Part of a small language model's weights: no biases in attention or MLP.
MLP neurons of a small language model. Each row is named by its layer, matrix (up: input weights) and neuron, and shows model dimensions 32-223. Each number is 128 + 32 x the weight over its row's rms, rounded and kept within 0 to 255. Numbers have three digits each.
After each neuron's rows, "fires after" lists the tokens most often just before its 100 highest values on Wikipedia text that the model never trained on. A number after a token or word is its count.

L7.up699:151107097160085117132165100150153120172127136134122134086154096153164188122097138106118192218076156104124114175109178133136197157138124136104132119147121142085187124126141135113091153178143194101113100139113168082152149137129149145082127101142101070133105137178109184160161101174153170124161066145053135188123109105161107195199092118160167084100172133128116115146165124107139190141097095175115114097078097087120152141176093138157157100113153127169117131077066098205124123089081137093158102121128130120122070151144176148150126095113171144118150093118099118156055142149136131172
fires after: " " 47, "–" 5, "|" 4, " person" 4

L2.up372:146167111143097067158122064093088127145088120178149160154117170116113142133046107249147106195137069177176190077157191106110155171197114162098095143100097151139113086084155142187128090069179144162140179102140161132118107099149130137140123079110138093115184152187147134126134133115162088150147069094077062141078154108132164121126163108142104163146167140092126143063122119135130138137131094107085200168108093135079170162129108073158178145174157170127150115121153151154122131114087163195132135110144152152116099099160150139102138141123165056155103162153182083128080137142164079135
fires after: " |" 15, " \"" 12, " of" 8, " for" 5, " at" 5, ":" 5

L6.up941:132117148126134144084156153163133124128067101102149110156108097159181196106149095161099119036155187103086140082092114122085063138122117148158153139128178142130133096132171135146105146148156132151135061105106202107150118093204175131163151083092112098132153103095097155183113084154083110154149154164119093141113101126164174185126162155101097141098126100111079166100096139113133093063105086097193092092128128157110185144146182058111091116082115136160195066099125174159127105099082171148147147129098126160087119107102097152091118074028060154135082147155127137128131149075163115141
fires after: " " 30, "-" 16, " l" 5

L6.up846:144161085119167104144126135153118114157134157133116129128099071133169197136120114159120118119222150091197127179054166150112127135175105087135149141106108105110074104211176108137100168122138088138155093135110175157163109067102137134122094063142077162087096104138132116122088128165172148093121048101107117103100141111159170151193146102141127189158192227096093130176074083101114094108110079126143119174168158148130164162126150099130184134087100122123148140193078089127181189058114114150106186106163160134151069132139140143144103094097089138149124076167155118168144136141168100099
fires after: " " 27, " |" 20, " Lab" 5

L7.up1018:141106095119103100107176156117138162145117128157116131143077124148062131126163133075118093151157149085162101127076151151084135136089102099111143121135149104144133095138131163150078140153128147157158159131111093137143104168119165104169113099140164111120099097160128105092141086148128132118133152172142102097108119141153158163147134118185152135101100150109097151105093067120116135102138149095171159130138125152124103127115111146165085195119145157136082112105111126141093120133160150129107116133144137104096180021103096183094089125120123131147161122177173167126177097176111206081
fires after: " K" 19, " H" 15, "H" 11, " V" 9, " G" 7, " M" 4

L2.up94:107148127099147147138132160133149146151113095161116145195183081156156105076155112130158164074070146143101133140136124120137169145050108146126166172119153137112133086120102171098126156119127153131124107079101177083118181170178141120141136127116096137099109186093148122128181137134085199137164101082097169121115117062077150172107098143168133207142118150154118104083106137070144110111152079109108156150168116097105068108166170100142122169153082135088091128180088118113089123113075148143137117156155036136119103041158145112143073107200145154147128093116136139120133169136086148172
fires after: " V" 35, " I" 17, " U" 7, " v" 6, "V" 5, " N" 5

L2.up572:115147241167184161176129093153087098190184152130126107104091173120158093109113080108055108100054131141128163135161133114145163137153073127120123142095106084145145110148150102107129102140088076104145135042155160154103140124165121113123078123170125107120089143147096153147016103153140135123132152094142157114104114092125119088182119128081149073117083097146109166166145111152142164158109065103128139121120169108051128149254116115125135115158144149077130111124140149126165137122067078136152190118146152143085165084114114145079115110130111156098131118136148140108157149122120112085
fires after: "–" 22, " " 21, "-" 19, " to" 7, " –" 5, " -" 4

L6.up759:116110220117151105118090158112141171119114215139101118095126110157175111130181182117145098100129124128139116184129119069119094071179119068139167166129163146176116073135112117052107156067136181084107181114123084177125108114166095135163141136153102084071094157075113197150111081104167174120130141167095191127123180110132123159070141101172118100136124158096124216163190137140167144109151115073131123154159108102116185104155132122163130121072126125115177208167128138113105110076164132159132149129133168128135134087111085135136142114197110136164091164185161132136101156137060103123
fires after: " the" 20, " by" 9, " at" 9, " for" 6, " a" 6, " in" 5

L3.up615:141112073076105125163101087166147117135177144113112130078103119128133111139135105146131107116122116144170092195159142072095077077132108158121152081147123173148088124065189125138128117134110078143108072158100113118138172088168172166149105136189138135062081159157111149130161107140109170153119140111132078143094118140139128099121085144171173110111117142072188129120151157127150094135159082171116068139100110191115139116084145078138144177130089148082190068177145074107142183116119110146124123150109084064120102137112157087129143078136166160082124074079239200202111113076099118084
fires after: "-" 29, "\n" 20, "==" 12, " Votes" 7, ")\n" 6, " l" 4

L3.up1522:139132111095152088131077116121133109162063141067169095146115144134144143115057116207138117157093134141184078165178172146133107159145124123189135159127128086067097100108132166126076164173094109137102146110117175130187070150156121090175091121153158140097138138146125153125212104118121078142163122110072166133121136155158083057132167180165163189088141119103134163153088109110132091120139098104117117140154181140149156164155138117132134156182114103145149116120080118026112128133091088161115105189089172133074182086132160142093159086166127159114113140142125160098128117067079137113
fires after: " " 29, " |" 26

L3.up1003:165121104088146118096147136156128126171088101141140161151124136174104087132108110176101136108137192060130129156107109105088129137126149114148128172129190098150216144120114070107091140155146083117153121159109096091178159158132084182152149136103124108080083111129135101157136089173127157140124143132115139068145134068092106169164114180081072147118116115141156119094133087107135070092162110058067149148151110096090161106133075183105167116126116149116138171191145094104162165120104165113170126174171130137136098146199112197131140098061166113147075173161169147047127135046127171158
fires after: " " 51, "20" 15, ":" 7, "19" 5

L3.up1286:127130162143158077085159102136065157112103150098096121130136103132177078105095155173146138142156147143175073104148116150123063164131207156158166127104118096065120122100132118129121064114076091112152188161146165144153167147186117125085128116143136170132144182132123148095109131129197073146102160081095099131077159123141150139133095112114209100155094074092118119136155108054092152132139128105130158087136124082108138138172038112129186152120142120148153134119192145142133114119096074178100166155151135145129105083145131141086131088110080106137116121184108121153185181126173102133
fires after: " " 33, " |" 33, "6" 4

L3.up132:176110123144157080094135100213146148106165132099108137073133089166154104133065168216112106104134106088125165161153145186136155135156112118114116063156120148109088133165223132121142169149181112168133139135105118159143137083225052117085130113126084101077086095111134112089120135103144102113141114108128177115103104095092102128178136146115185137131152136101127139125162113133134059106123064163169093098137203105133131155145145164117088151103081086129150128146161056062099159120144137104151128169117120135106161132145125083141210105106125158123114114148163142162100093155124119114
fires after: " |" 73

L3.up1520:141131096124106140091142146147127038111110126120190113130139125118110116077113094088103169161137079120115121140169121147108098177137124117146142152085113107177082080097066101104117172125157118169097111121128152143143119138140162169137125201145130141111112100088150106191120100156157079126131153128140093117115158142117161107163193092148118094126134146123114112202068095198091154105141109123110167112142132174140169074118099109127046163127124112115163150115147141142196109104090159123144127100098161134151111149085113079161135147077085125096107181164092148136150121114154113126
fires after: " be" 13, " B" 12, " bre" 9, " sp" 8, " b" 7, " Be" 5

L2.up639:125140098112121136090164140156066126158088179120159175131081138128149148139094065164149109201132193113084139128214177113120093166172070150110109127120150114076131139097090138100085125172153102154107099144152130169119097123165116113133128137124099186101144105148164107142162128145106131079117114149158085115077149100144102150136133120089132153129157104167124135133131121143123162160096191119138107152108124097132142130135071054111187079177180100164073161172118109155128144176092147145118147137203158139122145119173111138156181146100166141095051153107141158100179144139132168131
fires after: " |" 50, " m" 9, ";" 5, " mm" 5

L3.up676:157097115136139134163237097122101130189082122109160089127070139133154180133110044173115176110123134146135086113152164100097161147139143115174125109097106097161124148100111173111129201122106083106116102157145081119174111157162145119096121187096137132120134159149131107147120092061090198160188118132128095155104074078095146123127045223137088097080178152162152092132138093148149093117131154116088087121147152127161140156156104160114141170084152131116069134072115109121094139114101153117179186127125150116136119119196144059178163142143161140136131126155159141154119093087128109101
fires after: " " 20, " |" 20, "." 8, "-" 4, "x" 4

L3.up1235:114162123114100150191190091137181162086121175129136047163132162133137153110130144133156172128120098112113160162182142052152147053090164132092142147143117171121079153097143171142091069072116110073128117152169124138126175149104141147130144231145087109149143140127145176125083067148108173141163090104097102223059138127137057109147048165176138210090151133084097178146111155112170161135070156103098122102099113084151103123087165158154132130078179060187146121101097116119107140085126087155094172116096127144155120136113184091135116029123148114161101162157114153195161195162092100095
fires after: "-" 37, " " 5, "ing" 5, " Out" 4, "\n" 4

L3.up731:072141108234115121055134071131200068120152086183130117164136152127127098140104106081142119063118128148219136110118134189082147107123092116110120098175147101108137097152117207099093185131154158136084087116109139125138118082082180102136111144106128118149147143142153099122138168122142132130178135119191119104159077170169125095110113160099143150116132069160136130082153133149156113144127148091057140137153120125184159177166169098119131139162139072159138147093118086128105104149084138160115087133144123127079140085114166122177135152125150127127129133097140150155147105087080123146
fires after: "\n\n" 25, " |" 24, "=" 8, ")\n\n" 7

L2.up1272:107121152075097117132164105114109103103161113128148119139128111120142182070179129093147088125138111125134141132113091145149091089126080171192132139170130091122124137128123154123201159145118090094111126166146091182118115112110125089132113182042104123136101145100084111118149112087162108115166127074071148068110114162119122120180080103147110087109150146157033151062132129112136074096146115095131156084094150145092178151132102054135158084103130122184164062113040131156133148099094125133169157095058127097105143126111128139153139104182125128091114091124071092157164159124173104177
fires after: "sk" 22, "k" 10, "ov" 9, " Candidate" 9, "-" 7

L3.up845:108179177100156101176105120129146133084122147132171122102122114166153198087121087128096113148137169113144113100103116079144077133190117110093151107127162127116117131103060096130141151138155124079111078116132168165069091119142127159105150105095136084134130137069123179115111130153202140108138145158158153166094109086117105177125140162096185083103108140050103079165130120135142148110137101099137088128195109016201152089185143141139111084172087125074148081152099119153102114101160117170118214186166129155139120146148103180120111124113133159103141116163099126153106131101154149144
fires after: " " 26, " to" 23, "–" 21, " and" 4

L2.up1188:143102062073093137104170141108114115095090170177149111108120045046089177096074163110104104190124117134106157101128137100179201136096127101157120083105131145138088091120177137175170083194125123144070156124095154183090131145110135136186103102197114095142075110166139112133103160147122148143076166131116158159104084123123127126147107143175120174154102147095178130168151104120157062117073166092132085149107189132131176103118110166113106117115127106170135163155101204116130128106073141131117082134152116088184129133114104134137140074047161113172133141186087163121127144139139140106
fires after: "\n" 36, " |" 22, " " 12

L6.up414:135146108189112114121207134140100183199069126179069142100115145127092156109099097135141172123143108137159150147110108142107146104125037174066131120160125109079162154099152097134157135140185187191123134121107086156136114166086172125114052157104080068116158119116122158088124101080104157142141131078081118122177160154091112113148142084117081124111153143190077141137114100186059090080120153118161160144154125112126120094134063107119096139144065178117071131147156109158163124070076127154114159124143116161096125113137086116116121137092131154163198111097177148162141130082118156160
fires after: " n" 28, " N" 22, " on" 7, "N" 5

L6.up1193:123099093055166164075114083123132183115114108150074107189091122054100065137143124164177112133104103100090143162096099099113107128090099125156183125063172190132099153179118138146141211100120165157111116105169173151134206109089126102131138110087077101127178109186122126105205134127081126097101120068125146156173130109173099161082147204135143086123145168138117103152132159089142119096132121111168122064129134139081166153133140098143106096070146149126111107105129185167160115105160110157113180130143105140160167162140156141130148111133116163102135112121142068109111146136167163153
fires after: " " 50, " J" 5

L7.up386:136130120132117147119118103110106130116165086102151144146112136154077111111138125170152136104162143087168151115160118140131152125165161092147134133111144128142126108148146073100134152087134116128088131091119113150110164150192143177060087130099073206121043105074110177108178159147164114165124112077171087068154135174100137096089086086165175115109195114117165044167130131121156149147157120064118128063066132120155112124145070161162165125092118110183103143125064124139102117170098141127072121092148120141122229091079138088134125186175154115104073087134166148086120099142112114133
fires after: " |" 46, " /" 11, ";" 9, " " 4

L6.up1015:188119139131107042124120146179114117128140098165132122157140118166108116098160155131105180116113121158186150096137117074091129195115128081155140147109098130142101171122123144160147139144159114132120081121080092154146130126118127173163114099175051109098067128077177113156163149137131140117129122093100169110136165170079147109087138116185168119202112123109106120111159118087144109138152163107073151131167141110130139084133161074090116111056081126162128148115093177140125124089112087129123124112112179116086153175106150144090206115140151180118058130110151149135152159149097172133
fires after: " the" 31, " a" 13, " |" 8, " at" 6, " " 5

L7.up1104:136076168116134123113112068166146096164069132116082089149136102126175138092113159182156136135093092152147160154089090092087170127160161150142113111103128166179179097083104071131098115170148100139151053092122102123142135136145172142140176092137133156149101122153070129127148101219169158152152034174092122079131167141126153118135185173153078058116132132140154069040137156178137134145154081118098125075110145093125137109113104156074135106135148114110161145172132144094187125142152162097163097122143092148155096088145180139125097118094079145151086175152127094143061118172084159207
fires after: " " 48, "–" 8, "\n" 6

L2.up404:156136119158096163090148149147133101151129148147130125065129126130144169097108145167126122093130105089149085146097093100141098164219147192222182167097125160085083106101131118114124110138083124138106168127137048177112099144109090121071155153070186153190151158199147085178112121090124112153111145137054138110157142174172108098139129168119073211117063165108146119184133150133078111120092130108145168057128114154121189108041096118099134118166130108121143100060088119097151148114092124117083126158108112127107068169123151129122082154102122111127082126218180123171101166127098130104
fires after: " b" 14, " bl" 9, " Bl" 8, " de" 8, " bre" 7, "b" 5

L3.up604:182135184119126100137108178130141191151177102195137106201167198167087149104092144125124054128132133129077119145096117160103152182125111154117133139130149133108117132146164102099126165141155128193111139164104104123154087166125165129174139074104134118128123126139114129094127106120140137118149147140128155185143118127098113114143120103132107165182176128149097136127131141107159086156145070118131109116161137151114098176146173169136090133067139149136093179117052138120182156087157115128112235132152109098092174138126185154125152210076176161101147038108089107207171161150104149105
fires after: " |" 30, " " 25